config = dict(
    num_hidden_layers=26,
    num_attention_heads=4,
    norm_place='pre',
    init_std_qkv=0.0361,
    lr_head=0.00696,
    max_grad_norm=0.5,
    batch_tokens=65536,
    train_tokens=552400000,
    max_steps=8429,
    dataset='wikipedia_en',
)
MLP neurons of a small language model. Each row is named by its layer, matrix (up: input weights) and neuron, and shows model dimensions 0-191. Each number is 128 + 32 x the weight over its row's rms, rounded and kept within 0 to 255. Numbers have three digits each.
After each neuron's rows, "fires after" lists the tokens most often just before its 100 highest values on Wikipedia text that the model never trained on. A number after a token or word is its count.

L9.up734:139182147131181120141071081132139146092134100101131122133155138156166106144119117149205059154043082131176107106103091168161125148116166120134166128108146168148091144113132107131095110100102090119137107118152149083150083097089135085147062125078149162103222143102108081138115153040114121074130109140099185134109151108138122089175155122149077187096102082087117150055147093112160173179113161123137119139137150186119177108175171087128149199101120123126145123123127133141124089125159075135112153142114150100175151054119145079122118160053139130161108139114122114117142110120128203129
fires after: " P" 12, " p" 11, " t" 10, "se" 10, " sp" 9, " se" 6

L8.up127:144131124125089124172146105157173239117151122074138151164128130135133142143115122153160173098124107170161123103081085156149117061147073136156134164108098163114147150113115069181106125129140151069062083167087106113160119132159132091142066158170143126169081081126129111065150130130123101088091198089161160126128129071116129103095130072089130135159185130156136094147110142143140124160120105109145155122207136186068132117105140080166121135108083125173146078126193133146149153085158193134086139128140079115152182125165180128069087144073114133135098125077156145183125125132121159119
fires after: " to" 48, " and" 7

L7.up361:150156083137107140152068123106110104126086138139145100126133121110124193147137139133156176095155116173079095144113124112171087165156182155121157117090135143132097126128086153150114183120116123202099135111209143111148149092088081137094062131146093120148190122118174111129084130050011122176121115136112196139061100171145067086122169184096135168108135144127121120111093071117122112114148100099115127167172173102173140170086157160133108158112153093104058135109143149127135079100166118142129107129126109137098160130098167120163140120102169145104139120235122129196119144105150119136
fires after: " un" 18, "-" 13, "-c" 9, "re" 7, "c" 6, " rec" 6

L18.up450:157172163100116188194123096103105130195148154163145127179129147148136138119111142109129109090081055163085142119153096163064078126080151087131148017123119150132118110095101117138114121128174167198112116186129097147192119103082115089138140125136138125162134142065103203171129076104109156149123151145160129140118150134072098140208125158072095167170128115183125119126156146193144122135140170147125158143118143117118056116152121099148114165131094170114130108127097124081125082160125081122127120166122138135029096095153175152110132173172172111076099133152159159103117109138128124124
fires after: " |" 28, " (" 11, "\n\n" 7, "-" 5, " by" 4, "," 4

L9.up713:105176103072141114121156105149144158119171176120140123171085119075147128182127132148142148082100072110161137166069101157093095155142114157092156093214135093157152152122045122136144151095107115069114120119082124104117067099065177112155119111144155109155096134139143143123080096171162142154107172102153150083108081113161120162188140162086141162095086121123119079140162066166112113149103141201145165131137110144135073143118126122083164112123124099100182080173120177161091118113115093157122056133088129155144155142180084130108100149154093181190105115167111150146190079090102131155
fires after: " H" 31, " G" 29, " W" 7, " L" 7, "A" 6, " D" 5

L6.up723:145149125127063084152146122195161201161084156128115104104083164095146121223116181101158119110085056119137160138166155135107140147081212145111135100142137150130169138139055055155103170112176173116080117183125109139181180174175140109155130138146145118079131082104141082164062137114121171179111131114123174111129136064142132093185159130149111186112080149132137055107111131181168131122102098121112111178147107192096093122099129152132122125115164143091138149109118146116178103063131120122182157137084132157136102140143132113120089145103116125126144117170140091147123103098163140168
fires after: "," 21, " (" 12, ")" 7, " L" 6, "]" 5, ")," 4

L8.up512:150128173166111134189136122109137110128135179163085124129107154110155185130087165121071186161102146149173115137108126187139114138158165130134131087105104094117112157072125136116123172109108110141121109079248118122105165133144139165092049133119120104067130114110139118110128118085098130179132114144115091124124206156125134143132091149091082128114141143100142148059150115149133138104099089097080072141137182127171122130106189158155148162082172101170122099121146159097181106164162100133156152120122128092115131075120105126123163180143098158064113165201097158076105169108075203059
fires after: " un" 15, " (" 12, "-" 7, " th" 6, " \"" 5, " bec" 5

L7.up325:125175149117191068149140074148156158102143140185149116167069130150165157195127129128131131138126156140110131167133066135131150101091133144070140145149136134166124206091111162143103106157157123096121114151071188064150144141156157129151100148126204134151121163080166113106091145171134114143065161099116170148103086093122074139184059155113092120187105154143120127134105076091137082179148135154109127146209119119135085114134135106125188196113148110161153129175108173157143120063168072061153149151141152143109168128109140116130143148186103137157107071155085082133091093112124143115
fires after: " B" 23, " W" 18, " L" 11, " G" 7, " T" 4, "." 4

L4.up634:170188086133131110193103108088163152186140104147102092166081132077178098118096141174095114134095122143110048134157125164121128166132162147139165112121093135153101107101118172108107165084155141160127104129133094084179096193157069129100114081164170084126098127083145118140158201074097209156074122134111140069113076172077145139186120130113092160166110133160141123123109098160099129144159182098125095146136159099197114175144124104131149123105076101168086130116100104139172134107130105072176128144128160117108172110083143140115133140128168146082115155171178093119106073118095197139
fires after: " " 63, " \"" 5, " |" 5, " (" 5

L9.up656:152126132120078156137130104129179147187095181084121129147111084126101110108101136140093085135157170148136139145120131190151057151093073110100149125117159089149086126098118102152106176126115167123090144119166147128141094122141071142137080049158132130139156119063133105166137084122140201162085160113134147080046088169161120106151140080135131133130128149114110143153190129137146092131154190165111096111203226076149061144082145094125147106094121110106219131111127096130161135114106143065120147212182154164104119146135147112072114141089126145139109094157104142127120166118116173127
fires after: " de" 27, " en" 7, "-" 7, " " 7, "un" 6, " con" 5

L7.up414:148177149136130102167133123158141175122126178154084143109106107129105116198099130136119087147140055136147131083093139182139080179140167116114144123108168155123125164118092103179100106163141136091099135136134109134162087079144138089145062105126130121156120197110035120161103160118156138176140099131062129078128168118200093060141124096173100117112133114138132073115112080071122171146109079222140135173182142146069129120097166135102176116099135141049124115119131147120154166144132173092073134162156138168174141141113095118147120184118107155152115147095189068164112112116168111149
fires after: " m" 18, " v" 17, " Ph" 8, " ph" 7, " p" 6, " M" 6

L8.up732:165132137119085102210122139131173167155111177065111080145191163138153096174122162122119064132096203141122168159088157157118047159086161116137166146142144112155100124098076106113137101136150126112078098140090092114125154105173132140138145120118137146121126111112121150143098079080082191180078142123075130086106094071131112116152215107157113164112105132120112160117155124137120092171107105092102069167188111171113075136096147143142167185099125138127162169166089120137127108135128099114100142172102140149099184148150131143061108149104056146128097098188149188126142129109182161101
fires after: " (" 54, " " 13, "," 12

L14.up93:182144090128093098158116074126147111167051209168117129141098107157171152137129107097141155173075069183128171080097093162092151142112149140113153052140101136126133108085066077175071144108144173140114169162129093097160105138089120105087110140159132140130104101121140164127084156128061132118139112138133068109121146148080159097169187100101069143169128150206134177174113120125106103140190121067120160142145115111174063149156161082104111129146138148102161169116126164133163096099111155120120128123083163132080134071124150091179111132091162157145109126183162091082138153111165133136
fires after: "-" 60, " " 13

L9.up491:117194104098124105136134119099129106206092130164152113086117118127174148119158151130130145094129189190098180138128072157121104122147125094149122131164072106110149144126144135145138174076133166136171127146100136073174145144093062122086057147119171151135130120127191153065055172160124039124121169185167150078106118153089112135116101111056138159141173153140115170149125134144128126135089167117144107127130161082135110100147121078159097204106132112141134138190172159138139124127229196117087116127109121114101139108143108132132151170064126134143112147168206092110137155101141117088
fires after: " |" 52, " " 17

L10.up329:120154098128100146147143129147134221063054160112127128111108122143183130231097200097166132112117086132090107127158151166123097151105121154029172078119098109143116181090095120156123154124124106126140088119105106086171132124124145136095099106161133113123145127126107139094122144148143116161113104158125136085115113121078155105153146125098148195132121110110137089160155077139148095154111174166120105198142147154159069153209146127068138174098156102146147128154124150123077109080095154130157096091127142116156134161085085151147168165129131152194134146131131062228149091106113150186
fires after: " H" 23, " L" 20, " W" 14, " D" 8, "H" 5

L10.up504:146106125077113106084155157176165143093168178137150133125096115128220169188181122153090153116147162151132163115134138120117105098082142120086186107181122098134148162134079150107092164105125145112187100187123143143177124116072136031121089124127100120065105126081111118112186075141161121148173123137138144125119101127103111143097062175058141208157135107114125110157147074122116111105081088096119084142081104174125127126102164106123139134114120143155116104110130154204163097099135127154168103162087114104153149110144145112041122163175112153159114124091148217134127090107084141138
fires after: " G" 36, " H" 21, " h" 6, " South" 6, " g" 4, " cl" 4

L10.up228:141148094117149097188190127118139137184100155141174117145119146137123115180080200157134109175131128135136160164154148133141097106109121173083145106130143086197132130116109145103126098131152097142103138113076117122126115103102059130112114134091044119111132166166111169145107111045143203136123234149155212129110134120090115117176065100082154130166155087102115105118115044090117117159116155106150178176131129137086161138154138146115120137124089154156181066125182131122195069079128108131145152096074116118102132152085168166106076123111120159109131150136118089093129106102175137100
fires after: " Rep" 19, " M" 18, "iss" 8, " D" 8, " Jo" 5

L10.up571:181200118100063127094170114116180123074150245144105090129130096103170065211120085155066136166117131144136133130094131153096074135129140136084160114135138106149156135153063087144108140108156094147084161131111158122136124124126091095080109121121065087150100148108191156147169112112118155084145150117150120124145084136178116105130118123145168106139117113151143161119105089104129162105077110121152163125156102166135119178126175144153124144098148139133129103159105127198171080072105106126174137078074148119165128095165115087042164195143078149155122166152110114147184127087108142161
fires after: " H" 30, " G" 9, " House" 7, " He" 6, "a" 4

L7.up601:124186130131119043136123101112116130125134149136136117109154141112095191147144149099103145138068066197078136134128154140112139178192136144070133084160108114149061131108115124145113113078099179140101153154127097113124135127125107113129053093102133137135126212099148166105070156152132145150141112191083115103117049131176116071202166160075109177138116147099123150120012128087119115148089133161121093165138187123108134126146133110132110132101086096120122149140112146102157148130149149088112102180091103128094150151130148111192123137138158164094127169207184073103137080098131104128
fires after: " |" 38, " " 10, " P" 7, " Go" 6, "|---|---|---|---" 5

L8.up33:136143086112068129126092129173162101125083139108126142196089138140111160131105088119132161109122095176116130160161189147151072122102106094116155135154097088118205112096124096168097111081110128125110146100176166068162166133153086123108102170096115102182158141115146112110088053103108164095124160172177154168119157176140084105126104149127155170093136169073109175157065109156144175131116103091119091180166145104145131183146119089093138136106105101203153114164110121125110145079166111098060185115128087057144172162158183129103160154097150124115121120175124072110160133099118147059
fires after: " s" 26, " Re" 15, " re" 13, " S" 8, " un" 7, "-" 7

L14.up750:139098107138091174133135073173134115139164145206128119077146121143133110129098144179106123141086119175131130113101123133125159099074006173166148094151079125133134169118110139142099156084082168126128046121141070172176076142102159137086105172201131115145103104123118176104148096200128125111127141137139118134138149153190117092141170125117129153125116159189130074150118098153157169086117147083146067128172098168123085144188104172164101158141120138122123130123114167186114135095081132127171112151108090120106128094125118167125159201082081177087116125065148122160124107142129118187
fires after: " h" 17, " m" 9, "h" 8, "us" 8, "m" 6, " hel" 5

L9.up447:173179119058105194128175104135133127144091123139154107145150137165132161153064130158177076187122113150087092121122172122139107114170063098131113164133103162186124110129102167118053160092165103196098123153108134115150141110106111122096114126107045084184129117160110153160148105126113134110118153094203137128043137158114174145119127150117158114092150101184091102104126105119157206189135097101164162136146125153137111138110169124193073145096115129101090097118135120088198092097095080131160111122111136080107136113101188163074102159089095148139112175081114131128153120110175133165
fires after: ":" 19, "iss" 9, "°" 8, " Jo" 7, "as" 7

L11.up708:135169145136188075122192112131154105103065152155143175115114132134155121134078144141192120108080069165158067106182179123167100154133086107155182140153080127158151156144133139197156097175124131091103182194090132104156113150014107105069092141118144077120117133052162106113102157122139139092089130096118126130081138115115124109139087160130116145160089127149144126110156122099151180206089148164098108137119214165115121084161141106147102150120145152153106084171127165131138162091133137067103171133126121065187148106153131131109139140105142154114089154101139139089165102091153126108
fires after: ".\n\n" 28, " |\n\n" 13, " t" 11, "\n\n" 10, " to" 5

L14.up557:080151069161139162159135072150136097125118125201152145091083150111075166165084162195140103134120091085084084122123105145097136204185098146109100101108153113126124213130119134132124155187146160108069103157048124131126091164150114104144097154129124134111076155106145144131085070145165157144075124157117171126088140121143147086159105123090115134143138110142128055054147134117106116117124138136124157178126140111087146156164149112135061169097106109153140071169148177145111114087091145130096138116177140130118144195125112134071174171076155179185124161149124074110145096083173123162
fires after: " M" 16, " D" 13, " t" 10, " m" 8, " s" 5, " T" 4

L18.up134:111189035110042125158075145114117174156117153169125107133121144152119171173151176104106138165130079082154133057076107130163127154115101123112096057131088116112113154095128134162115089113122209132154179170094160135194096147112140118147067089219070101145099056067117133085096081098134133174168120166136113112127152151144120109126150149103164197144096131132176117140134109079105130149147189130103152117133175145086094139172123102085140155171166142127193139101101139137106123130173095098116083161122139136137126148140118103088113130124186101112124136153184112148150122087117094134
fires after: " " 31, " M" 7, " H" 7, " January" 5, "ied" 4, " D" 4

L11.up617:154142088107126181174146104123153191121136133161154127112142162113125081135121118158092097167136120201043121091133153172164109212105159167105149158101131143120098150116089172172133161101145153119100095131111140112171125146114117114086127100109088176108118137133050095131134098107157124086134103133100165128101166156162103049155122058068105131119104130187092119145079104076106130136101126107138045184191120171101062123162088149163047160107150126108127100136127121161130138114134118071109134178157146119111143142078191129127110201122148115107122164103104106148160116126204092156
fires after: " M" 25, " m" 24, " f" 10, "m" 8, " E" 6, "b" 5

L7.up220:053093125077118117117165109126148213155104147136150130059137138154128139153153131145118061208094122169099111114100112157064132106146130189135121125171167136144144134118138115137121183121211139149105163121110098101118090153137138097087161114170118144131130139144112158107105080118138148119141168129116062165101152127128159131161170096070125160086094143188139132184134126057142127141162123110093125163227144161124089089121138144113101126129114112194091100113125175121147109115153154062180155111083140134130162172120150147076082150043088119214087144081115175149136118093117119128
fires after: " f" 21, " m" 13, "m" 9, " the" 9, " M" 8, " b" 7

L11.up555:141155134165105171120090093116148154094082133162101153127110195101138112129127131151146098112073172163198071104101108077184138099139107105182118072115120133112138118146147124210106144131092077107066138146140122121149128130140154069124080146103133100113158158072101136096123160088050117100117147173099161196136126121141117076151136090139120125157137160112139137143135084093170203167106116110078132150107220098137126106112128065173115127103137162127100158106152159154146116122192176060116148162128104083173169148111162143136174133116160158168130131078185140119066133119152204094
fires after: "-" 16, " p" 14, " t" 10, " to" 6, "|" 5